From a checkpoint of a small transformer trained on Wikipedia.
Size: 22 layers, 16.7M parameters.
Training: a variant of Muon for these matrices, 903M tokens.
MLP neurons of a small language model. Each row is named by its layer, matrix (up: input weights) and neuron, and shows model dimensions 128-255. Each number is 128 + 24 x the weight over its row's rms, rounded and kept within 0 to 255. Numbers have three digits each.
A block is one neuron, or neurons of one layer that tend to fire together. Before each block is what it responds to, as a language model described it from the Wikipedia text at the highest values.

Responds to: Mid-word continuation fragments
L5.up59:102115134109079142135107092122121128128119113192125101137118110154106116165139116161096101149145114115147131137141109132122126118102148160114132151102120143126094103096141158106134101115146139160154148149132102130148126158145134169098070156159148156105095153118166154107146101121092149099157140117130129106122154128179126152133142183149131116138141159133124165075106151099148105088134
L5.up151:103122137085127128118110135104120129117136085137123163136151149161156127162110132169115154128134133148132111146134108145097105148112080174123140147095115134097100120120148107112131109107131160118084136142148105132120140168168172124112095120144142088156149158102128142117119145179109127109147087109120141090072143132135143184106093153154146133145140163130160101100159091095108132133115
L5.up353:149171118127125160125113142123102110102118092147108134089141118134140126118147133103141135127105115159130115118155146151148090149133107171082161167075096142137125147107172185173132133096108144133120136132128090130155122109126103150141163110122143115136134157093107098137127130092134133120107199102125171131112146166107170158117114149174114117138174136137145131140135098092126169146159
L5.up718:140113086124113131116161159090104112113084127159091158126160134123100164122079124142123141130184168124149127150133117105129081109123154135157128166143112100118147100148090146148100082127160138144142121144163129113161130140123090122158124091101155147162121143125111137153110161136137125120120115104147142112101112131157109147116123141122104119164121097134138145143153148154114150134111

Responds to: Numeric table cells
L5.up1:126115134083150110130117051128113091055121146069148116094123150129081116155148148174118103160110106157141110155113131160137135121120127190119142102169148142132099149107145124100141127127102115140108116156130134132096143130157134171155094104137102111173134106131132142102090130123131088150149123151134130128132103144120101111118156125085123131147144142168140109188137158083109141141109
L5.up334:100174109132145141100129091107167127159078135121122126128132102121136121156123120143126092148109093153131124092098090140085113137132100069151115145135115130113166108170124118139141134119099131112124104130087126158117149119147115148120149161135133125163145090144101119130140087158107111151098122139132164090099165109116156087136157102083154109134139104134109147168173117146139116145131
L5.up582:085157099140147124145147083126116110146129115138136169110158086146170139166139118117119131121137119102119144113115140121132100135108125161123144106132133164176111135128145123106185126148136162150099147138113159137153117148116138118135103175121160144133131095128136146074118131131123109101099115100178118086127168110132118103136111117102102158112158139147130119124120127118103167100125
L5.up688:122141106099117138156111148120114166081133166154108164135120102152085078143105136108105083189149141102144103111134105110098115111147126101130142095133100137131142148077111138136134093140107104161097137136123117161138130117120151119129120133078149128112115121138126151108141106144140121162119168128138162133177143130123147094151141111078130159122130119088097105146117109148126166093139

Responds to: Word-continuation pieces
L2.up80:120146147142153123102160135142126121155087112159118133143095099129103122137103106193135098153144127110113140116148128098090111125105135124134128161114140114148156098158148134138129132128120094113128119126077128163109116162143169114077118097131129163091157129071074151079157090116084138116102137129157146167097108107142151148112090129127155125138098093159148155135106119099119137126154
L2.up86:138081155140138089137154126107094144129129135164118123119129113115136116140098133150137125169157109145159123107135136153088107109107110158130092135083132174100105191138126163149084124135098169125101106111095168140108100148154080154169143102150112159103141115096129102107098126144169110154174123132134103106155121111103144162147135144114128133121128116149099143122165114194126115112099
L2.up95:132095086089146160153111076157110124137162148192102122126111098146131120145105117148102127100133114127095126153149118088120153145078150119093167106166098104105143102132127140094144112192118110137138114138155138125125118197123101122137135118154110145141157136126151130178114145090149131134108121155147097159081118135179105135134143062174113094102140105131117152129090096124108159125121
L2.up97:135138114115151109155139114157139146119184109155113136178100115144150090104151096167121112149132145177144155112115150145115135143069125111095158127171146104132128145129190193165151129154097143110091104099107145116117092142098097103132109135125093111143135137153151096110107122123131135098108106132123128130154119113110136140134161119121142182118101127119118157105119142122130178119161
L2.up131:106120120154091144153113122151110127134100110101106136141067137099172131128099125163155124146116139097150113158142143105139087115163120163159161102133126109135140098117129142117112091134145116111121120105133124108133137088143080130119137157152097154134126144135125094151103120162157100132136155103139178132123165159149156124143092124099086163152142134134099119159147105108063100130120
L2.up221:126125120150105123126110122112123116140171111142148097162091124121097097150125104135090125112131128082125106111145142158135058103156108158125147152132141076145179140121162071163127127076153125126138133161079169115118101142115088117159085119144088135101157131128092062089154118121098124152102159142121119166113150065126137160155112103124159160108098131168095122134132128104138184130153
L2.up254:126121088076126170144125170144143108127082136139157121085147072155135137107100149158130108167127145111093103138129103084094121177149154177160121135138123127130134130107126163101131149119114116132132153122109134094121172108153118155088143144152128108106144135102100150082115155127141139128163169143170139163112123133178159133105107151114175134182128131168160143131134096115146133145124
L2.up256:118135158121104118139109142128098122116143101103126122116120117119119130096087139196090184133149118165138133174134114135133141099127100100126092164153139110116133133142168147101104122169126136108160146163094112120158118130139112155142074151153127164094128133106180132133132140126163097132115121131116125108107112129113113129143104124123145113154128145109140142120172131105127109170097
L2.up319:117091173122133106149151150098143095078137108136114133141111125133144116135138073139103130092083141110111123133155128069169130075181163155111111138157130149146145106169127102108133175124086125108126145094119102130112140121110134167126085136134139097133131171145161110139153136142112136156122131123169182141136151152148145103177109110160091126125140136158119162089164089103104089116131
L2.up371:158129125140111114180151110149088126125145118111172116132149173102151153153160138121110128087130096100121178093144134126111125127113143112122121138148118123108145154118151130136132138155190129082140091120151133140132121124078133127083130099132132116093147115162096122163100124059133097096136113133142137178141142138117131158157152152127103139141081133150150129178146126113137115119103
L2.up372:138154110106118135176120142138098102121136122124173098130113136136133097099114114076110134126123125078153091117123125102159116094156155161122147155124139127152120103107180141166101111133109096136112130165122128074133140175107087161108109132115141111116126108138100072129085134115148134096144111129146145162116162082089150108137105173143132110149136126161115146123123113134128115117161
L2.up448:125109129152093125166100158167089104130113075151098091111091123071156138146109144108108115121139115143139096146162155156115159090099129141107142127136138123128144094085143185140138141115111142134093105161093105125143132144131149121126091157106150125153132169146110179131119153143119103122111148134111111153153118171139181135107109131103137155105146154073130159122143112114135136138144
L2.up514:136095163081130103117113123083114128131115103083102133110160161089140086133121113180134103130082136152123132109152117105125176153109139112128139099108134096154133103162145150162152115190147108097114106111136136136092148128129133129146118118159111132130148179117160118143110116145132111116148128122123170140179108165106102152138104118095134129154135159148148099186128088090140122143115
L2.up646:099098139179108127152166155161097141114166126133144109109101126189139106118133131118120170130122071158135123118119138128116122174110120087101136101103148098126148143158130109147116146145118154077164135145146149104117127110120122161206076109139134107124133160158113126156138121139118088131103154162134144119114158113126156092130133142096112088098134087102124083151136158153101137146123
L2.up711:116142097165115121148167105138141115146121089128127124119164131129147094139135114113128086112149129157159115120125133127124130139116111127125095163181123111128146048112154149108144135146111133087112124115113131115164154125121150129115108156149103134124168109160151151145121143109124148112116144106142151104099131100115101182153112101130092147098144077102142082160082070118124147107099
L2.up764:129143153116133140167146131099104147118166132095136085139119145121109147119128141147154117117119117145124123152111179121069084127140159143073170151116157116123140140178111163133126138185131110074131112111121155123134115147068141123165105127121136129127136119130122125144094145120140121104150132147113094128143150128156090140137144132122126122107129156153108158163130114090132112105118

Responds to: Comparison words before quantities
L2.up19:143145129126132105135124146141124148136143155069126139142123129109137164177090090147107137063151143094120167131156135119138103149107138159132133148102105119156090136132128103140104146104113099112172172147072164133101147103093101140127150157137157091090143131121097162125131160108129149152131141104132132129165107117166121156147135091140100114103132174097150088097155170151113149130159
L2.up112:081160159160140143112099116136102138112111070114157136128163094163150092086096114138115113163138099118095173152162146164157127114129147156068137101112133095117125144133126165144162128161124147133176123122167081128131129106101109105136095145103149122092136158141154117157126150132165120098141107115164107122111141156177128175163121140107122133135114078137106130114145141156113085065125
L2.up146:124122126096175169175150131080124120168120142180139104169110080137096129122136139116102087139122113151110124113114125137139131142127172146141149109145157122138138124113108093074097112161102091128136114129150139124126132160090098080150098115107152106159138135109112158120177126124145144138163187141133137129119122162115109106140109135074126188135148114092139129140120160185142133074139
L2.up211:125157117154143123138136125109174129101108158139098101138108110160086132167084101156099110164115145127118128097094129162087129157139149136143161103143151119127098114122151178140124141096152139154169126123163124130124125098099132109132100142134139128132133147123142105133152068141101160111125150168131120116109123129134167117137126121112134110109160136179133125118145174067128137125095
L2.up266:140113106145130103123175149116111129114114119191152150135157110154195084110107122119123191110187115109102125109133123148117161185146111166130127109134123094122160124124130165151121109117154099151172111122087150165123152113096138131099129126178119088122148170109154130129125078192126147130115133151117091092115122084177105159163158148114164148138101161108118162142104165101090139117117
L2.up375:136157139085154141106105119123152144155081128092148126101119118111152122098149120114111118144138153119090126104134092151128123117128104138133132117126125135152123174137141127179125114112124146135128123128107113134134157160063118101133097158127131132103108122108134127133114131116109183087162144170138131111141101130167170154121147146086135107082119099147156140189139149174123116114136
L2.up398:150176085148185122150171103151123140163123134128206116082148126124104096094142159099097147147141117113123105123112115126107145158119127183071126117149164140122111090157137151123110119083119131124156106113138104102138110141138132146142132087141147128172102108114108116139103123131142159112136124150171174100108073114112122134158127134140140139099090129106095077129186139102089106151115
L2.up400:121125129169137176175127123100102052133106146135124126138144147144134080121108173093164135113109080094128104160099125093091134194118129146080146128083115123139114074128092113112136130109097098111153093111094127156090155168111130147127124121091124136127123128154165123141106151175129133151132168175069130119160115114138168155109122125115143135137121136148086093177102119134090156131133
L2.up450:083083131114143135135090125085089086145103146154121191145156132121147114119152117119130119151134113135179123097098147114135136159122140158083145110140122127113155154082121133101155118165139102110103143129122110165115180155155109119073132096099148080133074115143164131128145151123134133108159137156100131097121121104134132113122119128139121137097136144155141121159140168139119148107168
L2.up460:145136141141117116120088094068129139125113124136126127121116087104192112129098096141110124117108156111171133138165136116110113102110120140051221128141125113123124112137138131071152123141153096129124115139092105165119137130106124110138099113100111191152125148157188154114141137156159113149117155112121123161154171078169115140142126154112094111108099138148088122135137112103106134103080
L2.up540:143154122090165118156111133125150163086137122115174087138114117122155147191108094167179114126155105131120165126175161088098125164148134124139161089129106123117138114113105165132134116091118147124137119147139075127127115111129109135137125130160126117172086105108106082143132104160135110154123151137094108101126154136136072089111124073125134114134115095134170126115157156113122141143108
L2.up572:081108106143130134142146137154167132094083067113096162142174132087114119123146146151139098135140155091099154152139150143133106112145093147117120118150101110149147122105128139079106131145097161114129112157118114114119157139090136166099124102144138148125139111088104131118116131118138139103099149108092152154106092088134174141136142128177146125117115102132149115114147079123081129131151
L2.up576:112125146095132154145112156112078125115097140130164148173153189144144125109102098120121159144124111134145163168122147091161090092142131114107058120129138126127097133137107127114145084075110131145103112103122130141137148114121109143128138097121120161098113110118118091141153120146130140117098117120136125137159114089155153144142113126117140093125126154111150090087165112181115200140103
L2.up654:118144095156103127154113177110128169083120110127130155073098115106094138122069090098143082096145124114090111105131151164148086147138114119113125129159108140155101147102115140116132108161115076126132133105111127129114150129150100131134104148141126127154131143139072134083158166122128162143099138178146143104139160075147095130156130182136117151119123105093115127131119152132095159137123
L2.up667:122132137121139134122106181051081147130129139114145162136158136123129116124133123127141145144142091145087149109151126143140128125129150150134082107186140092077117145147103132099174158155130137112154136116101130133106131107126121158144127136117122132152147099173119178119119140123135075112156156141151102163144137121109133190157105125124111111152152082127139158165133167146119114094121
L2.up697:176120162089124143108078115122131126141153108108102149091112120107138110137134172131132120148115166146119177128127116157126123161116092150106124115116108105150151181119129160135134139149103082094101095135159155166113146106138122142104062141097129114114124104131157088143063076143122164112135149141148123156139113126132135112150101115129146108106120133134164137137137164104161154110125

Responds to: Negation and comparison words
L9.up754:083146090164137097125111176113127132081121124104160128171120137146124155153184148113136090183146160145079090167128114115110095123117151128110110144106088124109154141135131140107119144158136142111156143157110094105121086119104152151141099160089106131138112155150087060131121129162159132126103119149083109168113161102150138135125125141129121125119118132146103114114151172108181153148137

Responds to: Late cells in data rows
L9.up404:130119141133176109108103120111126102158086081129165155130148101137154129125123137130143110147149166122102127100134141142146113098146089133146132152115139144158164119132177091108104149126106131118119129100132106134129165096112122127120158134141158134130100094119113115105118140112127157110169145119130123172132216142140155126149120164093130125125126166179144130173144140141155116133140

Responds to: Mid-word subword fragments
L9.up400:115080171097098153139119108115112153135139100114105123107065121147132103120133124144140121100128147150133106123143115117146123129151154119158125128147116131130141122134124155142093134173133135097150166111142136114131180169140104114093116082119114117133145141105097073155101120146106123067114151156124111117154114135107067158149107125137120104104142138145126133144103168152172115135120